Weights of a small GPT-style language model, trained from scratch on English Wikipedia: rotary positions.
MLP neurons of a small language model. Each row is named by its layer, matrix (up: input weights) and neuron, and shows model dimensions 400-527. Each number is 128 + 32 x the weight over its row's rms, rounded and kept within 0 to 255. Numbers have three digits each.
A block is one neuron, or neurons of one layer that tend to fire together. Before each block is what it responds to, as a language model described it from the Wikipedia text at the highest values.

Description: Date-introducing "on"
L5.up439:136165041166086064104116127130126182129130112148175155106157164124125128173165120162151145179159135163109151169075131185122163143148057136127129128093080083127153179133099126104173106131099124131148193128169130135084193146144171154071153092070115060185099125138087109112075105134139170111156077137090161109136131114076059169122055096060090125153106175124080174151095161156137111142133
L5.up1345:119164102174116125139085084155121146103060092065117181104120197158131172119142151132152097149100142117169087140091120108147109186089161101122118083104104127145184097137105075184161151132190120128141124154140080131103175120139200070121101072137110093195112199113090185123125105225168132135127169066136144139099153108115112138208094170097131118117130128141156058130127068130171189148172
L5.up1403:114121096108190066110130128117147162129147130186125195133093120136148110199161157091130089146106204108143176109130149144204145149124083107161094163064062099130126069132144102135142106191105038061128174141149130081122160114115105122101150105127157099153124163161036116099086087084102175106131103092121113160160121121175152077180119122116097114145135151119101131151128131157115168116121
L5.up1416:129130139197165093163104126196172154099106096132141105117133153083139166147117160126179177108096127120172173105079114083098136082148159189119079144138074182153109093054154144151167137161163118136058139146133105098124154119193094197062104126129202105164222136159145130085138097103147131128137115115125100159124103165204142141100089134122139142150161151103168117136146116184181103103142

Description: Mid-acronym capital letters
L2.up854:055147117109133121156124166121085170121153116161051077165158124131136141090153125175122081104090142128065110096130048122127133089127180168117111167082133171113144087146112128130092128137076104151097112108082144120045178110100119114204124131141132166118137140113102132157169135134126145134130153113170135106140171123176166142100168090148122102125117112127029100090113178121114148126141

Description: Party-introducing prepositions
L2.up1514:086157075152140100140125134161134099150106130126094123099133152172132145117155180111125068210159163118082107097114135152162189165188101152087204141146145207135089167102058108125119138154120081146100091181108108143117152195109157094141178157118141130088092061112187138146162088150093123153179150173129113152081172172097094099161102157139132170142120108117068125148162189074117067063184

Description: Word-initial fragments
L6.up37:113127113109125091127087076133118153092137121164107116149154136086123191135116103174135134078113110097155127145189117156082109159147083124066123095176110170173133086137072184160109171115072122142124157091116159119153123143177109087136145107098121169083089127097115091107141104138140123145136150134136119130167079143163103122196112107099146165182149145134165168097139197126141115061173
L6.up41:108127176105078122076168096087106121152106131063139075119147070099109145150110180128163129127090155167202086096100173108134100156099131102178122112181098117100123146112180085077159155139147117097098122124178097099187147145136151140142120140100130129132087118115100116073121095132103155081145146094069110131119144054162106097118172149127113150176123130115077139114169154143166119146111
L6.up104:148148130163158115107169107153148070142127125145130171160136115120167128144163187179115173099114136088153125123175186188118162110105135122106153080143086049121164147090091111189129163103110156093080116153077156145156156116121093113139102156150143100108133098171120117167090072169112114100094164097089173185101123112098127175170104065079137148133159135189129098086102101192109164130157
L6.up319:096087109127068139163136134190113115145112158117105143090064162127158127099105129109077168082090200139137150128201100160160129179101133117091112157108121129160123156136068112128119079154137085174183145186139155093184123174081075122142096160139118127163095091141121101157145132138136152126112140107103149124129138085122074138139076130182136142125113159164114189113113174146111150051137
L6.up470:093058094101173091108100122100071099116111155088140068100114100092092090145126186123117108148131100157183068145161124163120096168136130056161116158169135096151146126101135136039181167159087118136034132124185137110123147081128109095184107093174159120142125115139116133131098086137111170073157151086112079143104123128101074148100129096098115131149098102069142156203140168140171133134148
L6.up611:077125075132141117123132161097140130126115061106145143132152115105074098121188160127155119084118162116119137074155157153147200151103135179136066147122183159136178165098146166142195098081129072190180041190186114159110083108088135048177107064140085156053100174080095054098123189148149154098112161070158130096113103137127150097028106104113111108146107140140210103125119160124123115116132
L6.up749:150124145109146116194191134134105058105117100129075112139173103152156112177178124186155140167169157143135166129089118098148101170124187185175122101108096119080097120157060177114178093108106123101092153141149128102140147121143117183162068144069138113148088175130137088143099084202070144125183107163126153099093170126133080110096141159123078202168135138107115198213095166110144101172141
L6.up918:152121121143079060122135153145156131110129084103092095142169103137066114119116074126158171128086140181146147115129134111167110159125137156170159119134140163136112119093097104102181132150145137080145129142132161131096135092164134125166139107187125110160134116083129126115103138128103158193175147160056118157082145165164164124156136135119088122115139115161160119193204108092140146132117
L6.up954:112125125174081188194095146136151132124188097133116142138143116098078195142107194094154180143131119118165148159116164149122071088130162121157155134160151146063091131079065153157118156167145133215141169171169093103142087111123194144116065067056139175185148095173140106116114163165149120164146175138165151177123192202098142140117128116124172076158114132157135148162085166165160159132117
L6.up1357:123161125063127108106198115089100160058064145162062157130134117131158151127132108130114089130120160135145129092117103116136154144135102149123168114099113079122103163098143083051109191104093133083131169137100103142167065109124089163112126162159150098180143146123139158173102121158122145128183117138118101120118062134171079191142124190114120188149107142195160154130109165079153133117128
L6.up1659:099152108107176126166105102106115112171119133074106088081149109122145148175161152106190141120102133128190151114144139128139049103150112100142106078085126142200114082126149160154164161077136082159108122134175168084136184096125086087134133177103103097171123129070110150092119073124126142085173105137124075059171107133130083179150255109095110164145147153069109127132116090191175119140155
L6.up1737:086128120100114157089081205089164095102105090128084160186169113138128125161113118146094177106108184107215075138103119148157135171094121088165172153121150087197107100095080119150191163149148148093100116176113091112126115113165114186089083175106152127142099136113056138167137123103101121048124144080169143157135156138142161193075142176125097129196110132098182146140123164135198137150115
L6.up1846:140102095168139160153127158118142107119152137137177173119158138121120116096124138066088108110188105120139118146164142138132114084080066155124218102084127117174141136151129110142142184101118113112114119156142121070160162141104168118104078052113127140141145118089096177093107109128170155092109171122092068139096080071128150154098185125131115113111111120151144131142133112128142170110183
L6.up1884:068173122155048139101141187105112123127089116210123119110138150097092175095154085157118113158172109115157151186154148100183136097122175184139184143122098130101163087064106078121119133135127118140091072091080166144161140109126163141122053102116125157128173141145116149088129127177135178082087161115149157129146093140143146120100134083130144134109126100173108138150163148166133189136116
L6.up1933:190107089157142076082101160109095134166141167169101088118074144128121194092154190156092198154087201105108070112155100102120189104114141183065121103128114067140141178180124135133139202136119117090125101113108114153127146087149129107166123130133158167105082109151114156142112111064136122048144095174165118106094072155171139144166139107082111119090141099139102135135139146103094105133129
L6.up2014:124138053138117083134095129115160149123120085090167211129202194103136204099156096097144109135089148218123081159121149089126048111098104114140088176144112125150078138153150111141119140132169154160105092137112138143118183154162144148122077165107166107134174117126123134138059079079107097089104102115113160141173108099150168080140147119125135165060116154111134076118100134094136127141134

Description: Acronym interior letters
L6.up29:127150093121132180101155128079106108151148140108091139111109129121120146134154178075182151174109141087145111119144070142152120136100128109162076121091093108165129113142128162106132130185118130165060100122153105171150140179122164134112099131103077160086127143128121164137124129168089147182153116126110090109160112108132104162141143139112077124085125153170141108069146164152116164133142
L6.up305:103123077134151138143076138145152132130126095102114119098111111135150188143137175143129115146154156134116104073113157121152066145124122147149073129114154052100091105143154147128174102118087104142077111167124088143120165123138125145092132134187149107055108188139087146094135156099182156129167148157087138125071152174071130124132184145080195077120144150163123156172120146084124131138163
L6.up312:155076082159180091075154121107154137201116079166139103134142135126153135098086107089140163138104149146144097053114102176156074062160118069188120114146134157057143183143103117152168137147178084175144096164107141079092109085182110138151116137174080187159180126131096103116175075116127116144139135190095076106116137160190178126131178113149135146095185159094148090095159162109132113117070
L6.up575:125126166086142118103118177099110077138154196077147113117162071182129132138199105156140191162097174107103127127167131112111086088109112144137109092109167149086093092110151137114120157102164143142102108182143122099133126106093136074096137112163146172177130187095191163155107105176202182166102065164096127093081160090133144156100169088173134156171102123143191126148127097127130104148120
L6.up725:122151195148112192144142111132081078115123122087177169066117078119192142092159127077127150186148125106200134156111128134138099160155152140075121103135183180129172110081069116106123063127145132115113149107111142145069087162138073150153122144145099164110166189129074196119136150166154083151048125113191141135079100109165152132140136035125105133100169137099073101144086154222128155142103
L6.up787:190092207173127115140092140129158153131142104105120150136107130100144139100115128122180160136127132194161097136140179130150124121136138127130123155167085096096153115111132153129151136138110161165088152126096134089077113193162089135151122107087137184139167142150082097166120112104107144193133162144137152157171106123136102133112124191077175156175053172118042125139145141125165207076151
L6.up801:117078114077107129098146119119143136082091131125160198148094113135159195112096152129158120138131128142115150143116126107164110030166148121110111161104174116131097077098081091131122128125181085134113114151158150162122123148104043160102157117102114106100111130113120192148124129183169227172150111136145107160096068078103114097152202086154134156200117237073128113109160153134124122135130
L6.up924:156198116056129176108109159110098125132179101120149096141122094070148152076084100105094145158105142131084107138135100105183139133147142104048059141133136126181097124111159134136086120167082116112104146192096143160127179148075140107101102091120145097130113140093081132138132157100120123139127181162111162106072137076154198160101090130113127102138066127107107183151138180184145146103097
L6.up1092:156129161155120121105076120150082076101163211140101180141076149153142139120143120167090083134134111198123130141104144127117077082188114077109117198119129060142121142040126084135180108179102164139102152082145125071167160158125101107127127123073161155094096123126084166120109075064163123144175123111125155101124149114141107159136142113116142109158083148114136096087179198158102127144150
L6.up1446:147086111151159149125157085117084048145119186123148107086141108118093118120072185108116146142085114109130151127134110113148145121101144083197091142101157162118150131144100163161065097141118104082119133122145148112074167191079128161121186106147122108110198190137140164109143130183145126133138096108094095100101093118051079153119144126093058097075132164171105138105103201146121108104059
L6.up1585:082130199065121152135065172125108132117176169092115127126146109086137190088110171149153169099106118134134093172107111122141123079198152175138106159106127103161138110062162136169159183116127139118115099107114171142114159168120114130195159103122142145154122154131115129182096108110139113166176109115172185103113125139232117158116109127119144084163095139106072168101096188133111177156113
L6.up1810:174175103129103158097097123127152138096171125134152135169159115089102169109114162131142091123140121124105107174159150146156099121116134124053169104112142092159139103109109118108047147154119157089107133166115207163050124126125101184151132101153168091090130198124064076142128149134150136143154151084117112147076178109129161197087126139150110124149101099118144174120133141134167154119106
L6.up1819:137114113108127155135145055150150164150137067142212118145148153176115102111110128143160126128127077170195162122117138101140143171134094035186108127101142156145075123175129093111160115088066100149120112127176119184179071123110126118123118157127096111133096086142102214139144119171115150175200076148132085073158140129087120124146174118173113102086173114142128124133144131116170121130141
L6.up1866:156111124133163124062123130089133109119165168114164124163169150098139121104102163153083190134169157190144135082169125079116091086067084152175142095120130115180089135084154094116147107075163124106118115179090129089152145129112133118130135111123172069119103093070126173133135094163141112159133067133112148129043200103121118134070126087141102167096117149074110153148113167142141135112062
L6.up2011:142126161137135163131066145096158057125177189119129148135089153066115110112076179116161138144127106124114073164103078094144097102153125164158129120118103108150154117169141123149120121117114132110122180144167184101118111157098117087088065105144123136110125118115109121138131127108133135171100067093123151175111161165075100224079132113089122127194149090073140186072176154130124125170121
L6.up2039:115157174130083145094104157188086158160185145097122148103073138144132172104115077138142107100111150140145166124138107205117128132150180183094141140107124149088191163106117158138138157139137053188120174135119155155136140082122136154116116091159139128134182167184146072132152077052172072120081184163173145094129131071120122139142132149096111145165121155138112194086081137117180147107147

Description: Preposition "on"
L2.up2218:095155108093138116102193131119121140141153171162110144111125167145164147151162103107103086125109109192095082135114121134100109207129103150143100120107132094091103127118103139130076117114094079124113141164132123121123123162172155196121166149091115127145160171159142094128097109134093117119178120096113124142127157145096114087084109098176111082185171127082121131188151106114108120157160

Description: Main verb after subject
L5.up123:120147118100116156139106142131123184095096136147097138075121100134060114134181147120150104110157175155122123171134050134172154132086133085139117185117101103110133138074154130107134115152152179095158191161132127137151144115146110222086075147200137138118149184117113136101103142147182101122130119152094108176147131163093200199160149175148081219112105105149111126109164142087161133150101
L5.up938:138158149120146055125121134124083162084147130145062173087156128163122222124139078117180093121116139067159129140081091166124068136100172144127131165150094141163112135043131155124162208128082113106155127161080100149157167160135146115117095199135196139131132097117146171135126153127141160098123116107079109089040059224124108157150110197119195192138112134127153189135084122081147165164097
L5.up1188:094145115107134118120162108131115148137120192165123050116169127127187082118069152106132108151145133115135144115145153134116133121108162113080149144135123168121129108102178096075161045168170134106135114132114131146165091052174113071166102121120177062146127081117141137147068150131116153115136112137085126110104116100111140146103136089169209170121100108076156180108153134118179092116159
L5.up1430:169127169140092184168130136092136150139154135087149161076173162115094168105168134128173114125175229118097141164150063137204111081079141110142092209105114096153159109099165163118163110131141147132171096151122099154155107158156126158150108068156166116192157129072079101132132142178176118135095098102113123161111168134070143164196179122184134182129112110092063155128121114098124159167118

Description: Approximation before numbers
L2.up1882:099142137135151121111085160120097112125156136158093129099155122077113141148115061150132161130102166166145114117116188070157135141162124149044137093114157091129141130118138091138185122201144180119124125133128069125192107101166126139134169127139090138083183042124133085101167089108074111069110159062129140118089220109175084173147091113120135113156143184120157110113152126133093149166141

Description: Date "on" and ships
L6.up344:158158107157082143103134085154143137154154085163145165156128148213124134179186101154126109151128195110091174164093146119144084133126072164107107179071106173168071073097114052145074130172137088106108130110184148099135090132163123118130125062121135106082192150170074137138103115073110179097121121141105147162098036126136105131117142101127169137199137169139138164100157149110132136119091
L6.up346:151128082124117169138112124155112126101153126104117103188136049171138134183149116127113129118182190134120112099186164155086200121140131142134161129138142137150103089130116179102118114124121118081110141182137178064162113168105169111077166047075163108171125164113151141133124077098125160169134118130131032106095102095131120173126130121158080122128142144082109120116122104128130146126112
L6.up707:064117141142120096102166096183085183092142144133169157096137166040166045141106070165130160178150118111145176135171157132143105134147125125126061113068147215139113188128131083123117144140132121093137119162136103140138146177105124119167166124088121137167137165151110096139149133138183087115158189090152136152116104153133147105116141135078144105160062112117154150129152142179118173177117
L6.up765:156099087172127145224128102095084133157105120075116146132140098111143127078103162128138137135137180117114137179135163098135124115165133116120087139103130093142103139100129119156115136135182074081101182162173155144110124118112147125095141118085154119144158117144136170101107149177095151167112112135141105150109193110126151105079114141172167147167139175130153151104135200141109130158094
L6.up791:168096182134172147134129135133120162110111145107177159135147105093124144063100132121205142141127151125101146059181115092100147213103134145125118209101165149086099060111112095114094102124132121135069099154158129100151133199145148089108081110115193148138177125089165198154120135172147081109164098117145099111147028117104127128034158140151173228152127093110125195123164116143108135191163
L6.up1055:150163106054131104081124127077116101162169107162126173126138155161125137138121177143120107131158151100193101147086145097122168141172136149158066104132126097152160129164117145164153121104125124144121197145095169131136137112153156129158132130123144103158205159150089095130145127074143139109084107064098090156099117161173113224123091199109095124103069125142181139137111084151142114113149
L6.up1159:142196155113135150109142155121129104136203165125146062126132131099106210100142152132046096156132155121110128119132142066131169141100131119140079116132136099168151080076177168130182172115116166078127095138118116101151141123126103089105130104116050122210076084156156112104065119057106019151164030129176123108093126156090105162149104160092135148114119134120131057169091059159104099160095
L6.up1253:166187142170114101180162133091139143173149156133120156122127158123129101170123168087183148125129097144147140124100135119072120175114141119060053109106112094161168142099137129110155172127160115176148168135153118087088090175139123097113128055117150171107093175148141169080074115104094163098134161125106118141095113087111211122095160130140155211113135168188120126150154193132108141136052
L6.up1279:111129127185128126123133115197133124133106113183142109156166091123158115109150161136190084145114153139086056075175177111139164131109140150155055111098145111142148145131157102121146127179127130128185137139134155065144134128105103163188118127093156118134135114101163107132115164142112157188191113092161154147177104170074103116114187132107155127141192103138119164128111186179177137134110
L6.up1281:117135180152106084156131145120189103210107122130128095169120165165171134186107169157188112111120137158114190127105174124076160193098099075093094148147183139120120137123152083090113155185122082107092105130133171156138116148136128102127132127123157157089125106110148147185110103162166095153134191096104111076109129127149168183098150151142164171140163141127120114108135133101159126109063
L6.up1410:225110186193099111146086138067197067129150149082148148146094064104135108181165093139094120081130129169130099144147079063162149128146131111145097154098103074124102098133140202111094105118176143098067078148148119201106108128157072167120123189095197152186145090108092181113100113111122157141118089090189177115142107167181139123113159076089189141082146130148095130145099103087091189193083
L6.up1411:156112125153203148079199120111151176113134097113103129126128160118178080150112110111089149060149154148113108095148131087112126114160129114108184102148152163143123136086104161095128107120078154111103154118120138121147106060073199164199069143109136092104077103091193170151119090170177137149169161145145143209145104100075143229155080118076176135158065171153115158107142123159122138129080
L6.up1931:178167158146139098095129076160145114179150058059144127128138136138108133134041162171069142086142085125144082105064204114136161135123147168092128073117132095103153066107152158130128121121175116212207185151144151132114088145149139148148102166077119097127095153099170105183110108084210114114115169093221087106138099108152122149137183130160165166132081149183156154093088093119103171147133
L6.up2104:153134177144110137123150170225135153149071087094136133137118149101117083133116137196143170136119138065119104141159119136093141080119122107087136173051109136129117127144106107095162071101079109131093107130182190104144157161157133109118094141128078014146135106124119072112110149115192101136116100098138138137080147146078111177110137107145140127209112132173084132104123116107134131138086
L6.up2171:170156153158117111145125097156083131116098087125131130109096156110115114164115129125164135166086093140077143099156144111062131125132224176114082158140095124129105115068147147176144163121082127140147169161092166157166137163155097116133139155120102062156154102061119171125107053086169147081153102127100119163110090090121185173085093175130092138132069101126114132174150137119074143120151
L6.up2282:123134143129165064100136129118134196133130132073110131144168161159135122198120104152168144141126106204145095139099120086113162100143129105093101108095087129101132116110090103117141080162113176165062139085112210162161098125139169069131198154106147086094137124071156130163103108162126156130181071121131142196108152150141119198110128108124118200220086106113167180123119151095137153167134

Description: Indefinite article and quantifiers
L5.up920:164146156152117129148149180130157115103110163146117093090113127149121204123131085169154177120089128130124085163079123141156119140146096094086128152109126097113115161098138130117128103141075097137117131085085109121172152161142209141118131099060172094188086170121114145147165159090157115165192153136158031189120105149086086125165147126145146136150125136134153133153129148122152121140141
L5.up1195:151123108181144204110151093144079072067122158139143079104154154105125206148112088127116187106147183136189162172159119116114072137099147155131160163118176116089103121099126064115150112175167121160149171120180148090101121100091113130098190180154105138105128158153119115165132124076122132128126136074140143110220118127115044151185138108147149103118090155156133060182103093088122164127107
L5.up2165:071105189109085199145145144132119086093112113073138121193105080164165103160133144094179182117128108166123073141108175071163096143024044171083107150184095047141159192134087115167158083127134099158172140101126110138153144129136144100147151121088120116148114126133121164140107128113211089117184156135154148090141129110144135152189125093165149109132112182143126104110180200198151136090142
L5.up2186:063086116101130197104114113140169150094130144141144139152104102183142149154134082133124138033107124088098080185098173139091129136134182122113144137095097100166092172115077137128168136093105153179132171149111149122200112154117162221119101111123140119163165121108158174118118130169118200129157168147131157098127149116152101144127194192138107150062147146097194127155078164153150138056114

Description: Acronym middles and breaks
L5.up411:145184143109107148063099138134162180106111160120157120153128130082141159114125100148123095131131137155128115117143130072101136109107159202065137131113144077202166103118166144149128167166117099080099116145137150142084128210105136150159153113121156092099112163146082120098114114105119089166140158134137081099114188103119169167124101062153130104162101098116121099104113193118122158137110
L5.up685:132152108100157140077083122150137145136123117141116099167153129125121145179172066140111163152085119107146114116138100113125165091088155213102144105104134125069134158150169139137086123071131178077157123106139077112129092121113145105072176167114083085117108060138105075153087143122146114118097172148130097158141093080135053066099127117205139144145089037145117109207138049111121165097137
L5.up1180:141140104091115122135080084077101134165099109080152167199144116153098121147087157113195085128095085100122083172157100102135134125191133110190160106126122017118121095146137110099150105098157151148144120162166174120133140114093156122194118113145121133097128090089134170148137140161189137136131114157168165098123113138150130076107160184155104079145043128152123137117116155056137116143094
L5.up1467:156138080070056140148145110112174138142162160136126130141118167123156117118177085133147086127129128140109095121130127131090112121147121137143152117048144154106136105122148178104133125070108154155079077154144186131098150213117129097149119100113144118082122139148058141120125088119122119148106166125117184139107187114149159188079132145142169060150029094141050148087085156191162111126058

Description: Object-introducing relation words
L6.up141:135082144147133115121102125155116201132074140105147129123114110173154117188135139137113137072116118117163160094140084075119042113098099165128119155096067083133126075154226105112127144114095105149151176106044080149137127121102078117138151100154131153119111090131089102093085136133089123098086164116139086191070204142095080153116151159118072094075124143192102132142191116082129125142125
L6.up199:126087105126132163127138179163172097168117156053107136153052111108119176135189148116185141079105206122089197119124138106147181057126137131149173106084181084118109170132087130140150125103114120060142134150129147124085131173111133095195154085158143069197098151105114181085128098179108137100152146148143113152085102071082187134141131053142106136091126134163103136084134160141138179104168
L6.up251:121190156105083117148168120106133157172130123115131071084140154149104091125232153145165141111158187136131144148115119143151154118091144130135101196094177163174161129092070144133149133127092202093199128176101119128170084099103125114138165078148141095159129092097112085123111130185191083172123121139093191148129147114090174141172150129103129192131134124129098154133192128095155102115147
L6.up268:118165151079134147140160155118127155105118073104106179088147139100114122093086104086160105110158160143182098156187126142093093136128215086081130118183066139125108102106156143145161095107198127159162129131068089111116173181099135174154114121121139168165102105139103126145135067173144117157154190111098107141084135150104140106109194143121096139118092130114116125177142102158130111160117
L6.up324:083064160130137105128127168143157101147094114161126127163121114116164128148164139125108113148179135125173186137129116089174162184075171148120128148139088109192081060050167151135165155107071151101132136162139125168121092074151158144109145161164173104118119126128118137116130075138119090061146118142137096087152129104133105106110196076139100141080129163151150105119132140097105113113137
L6.up337:161099089116162125093117097139108118080142064153058124124127128072098079095118135100149175198104066136105173127157095133107139131111109152129177195091154104125169103126129102155116099137128070113164073160127074159083118128109188067145133143144098108168125084123117181068130089155161121071138166133121144172132176072164131098214117101083117127096201146119065133169129160160174188069134
L6.up423:185153049135141154158062078107096189129090162139076104161116145121112139111138169109069112127149122131106126104149136174128176078075142136137150110135157098098120121151187156163108130078174110161127125148157108161114181184120118174179129216153124172124083109114040068160111096096145102050148127098147139185103135079171161101154117123150128134069126158142105131173130155162167076121146
L6.up520:122105166124136074153119104126161072085105139090119081083141149054083157109164104160134133172166119100126111045100143182181141188118143110179092171130189133157111136089121076090152097113209157210149133102112148117118098165109139162114133131146150122090121137119102093102137104169120149092125188145089077105065157202100124155150168146095149130144132115067115176129132092182148046111122
L6.up627:084111147086138125126076140076127136123083104095149083056103172151106118115177135077096113100184177145143099122170087146140138110112214121101120090166105112136127175136112108168140095097124098108154114152131113153069087077094127179151143156080170102109139146129079174138078169158179096139147137106159154095120164157147074167132102161112149174139147163126103152143139096186165194127085
L6.up857:113145165122133126139192148151147154131142103168069142148137139109104160112130054133159091151143113108123147107103090112178137138124102153164151103156164118113111112120093155108153103155125109077160074141116116130149152111129067118097134103120155136112071094154109127130130112169117096153109174100093145135112117163223131084101168213131198140105147063056079194141109109101129181096157
L6.up1032:197191150100110155110124100180135159131138146128092117057120075150113143141164164125145138102157138097104121151121072134135191099119138145182141165094110159144127092107064122096129118171183169116130096106134207101162095111128126117120121071120109165139183058105130119134141094169133156118177140157085145136117115085152104161122165157000123176212191123108126154121128103098159087097120
L6.up1185:115140127117122128166153171123144183124113165109116165151140157110098138162176126149158111135153184182167183122149088085108159102098109130144156136120103131130115098085138160095155113102144102116136123140127126192083127126062139125152139148132143154128136117129145130144126056167133067161155132143179096112090084085132125145160178116170100134103094143140100141129153139142141136115156
L6.up1209:120149148143113150172102105158160122123113137135128096168092132080111161106142194130150116098133088105103121106132110106179117151096177144155104116133116127125118079086135127078111165112103144093205121099141154111111131193148115101077111133142107108122094124120160152139116161144157150135151145063149076086103091061118085143103202097168144116143106121151083113167132170138132165139098
L6.up1327:125149132180161121138217091152104137117126108143089141132127098126106153137136127112126118076132148116176132143144147207108129135127116164164102182135123175066129191121150083104144179088099129059097204157150121086088107148114147125175147145131116174130100094118159175141136082114165098110142119158080135094089130213181114120176129154168121123178105117110102133146156108177181150164162
L6.up1591:067152166166108161131178092101145181123045094161094092136139207128104163135145119162141075159111154106114142145120104122113215153111148161112107116135104109135096071111067157115160109121167132154120152167135105174145038125170143117136157114104147110136176090125133133143115086091170118108095113111151122178113123112115127102179128144074093101136080153103125130089131140120138095127099
L6.up1880:074128164080123172139124151146067193127161147100103076179134144151091177123153137155128112092143160096105191126144131127123157129137119172087115126078084102147118087127136143141117085135080142136106157147182154116174076078112129175055133139146149116156133134107138055149108129088116180139123181171128120145121138155131149154194124189000080214179082131165097181121119096120157101144141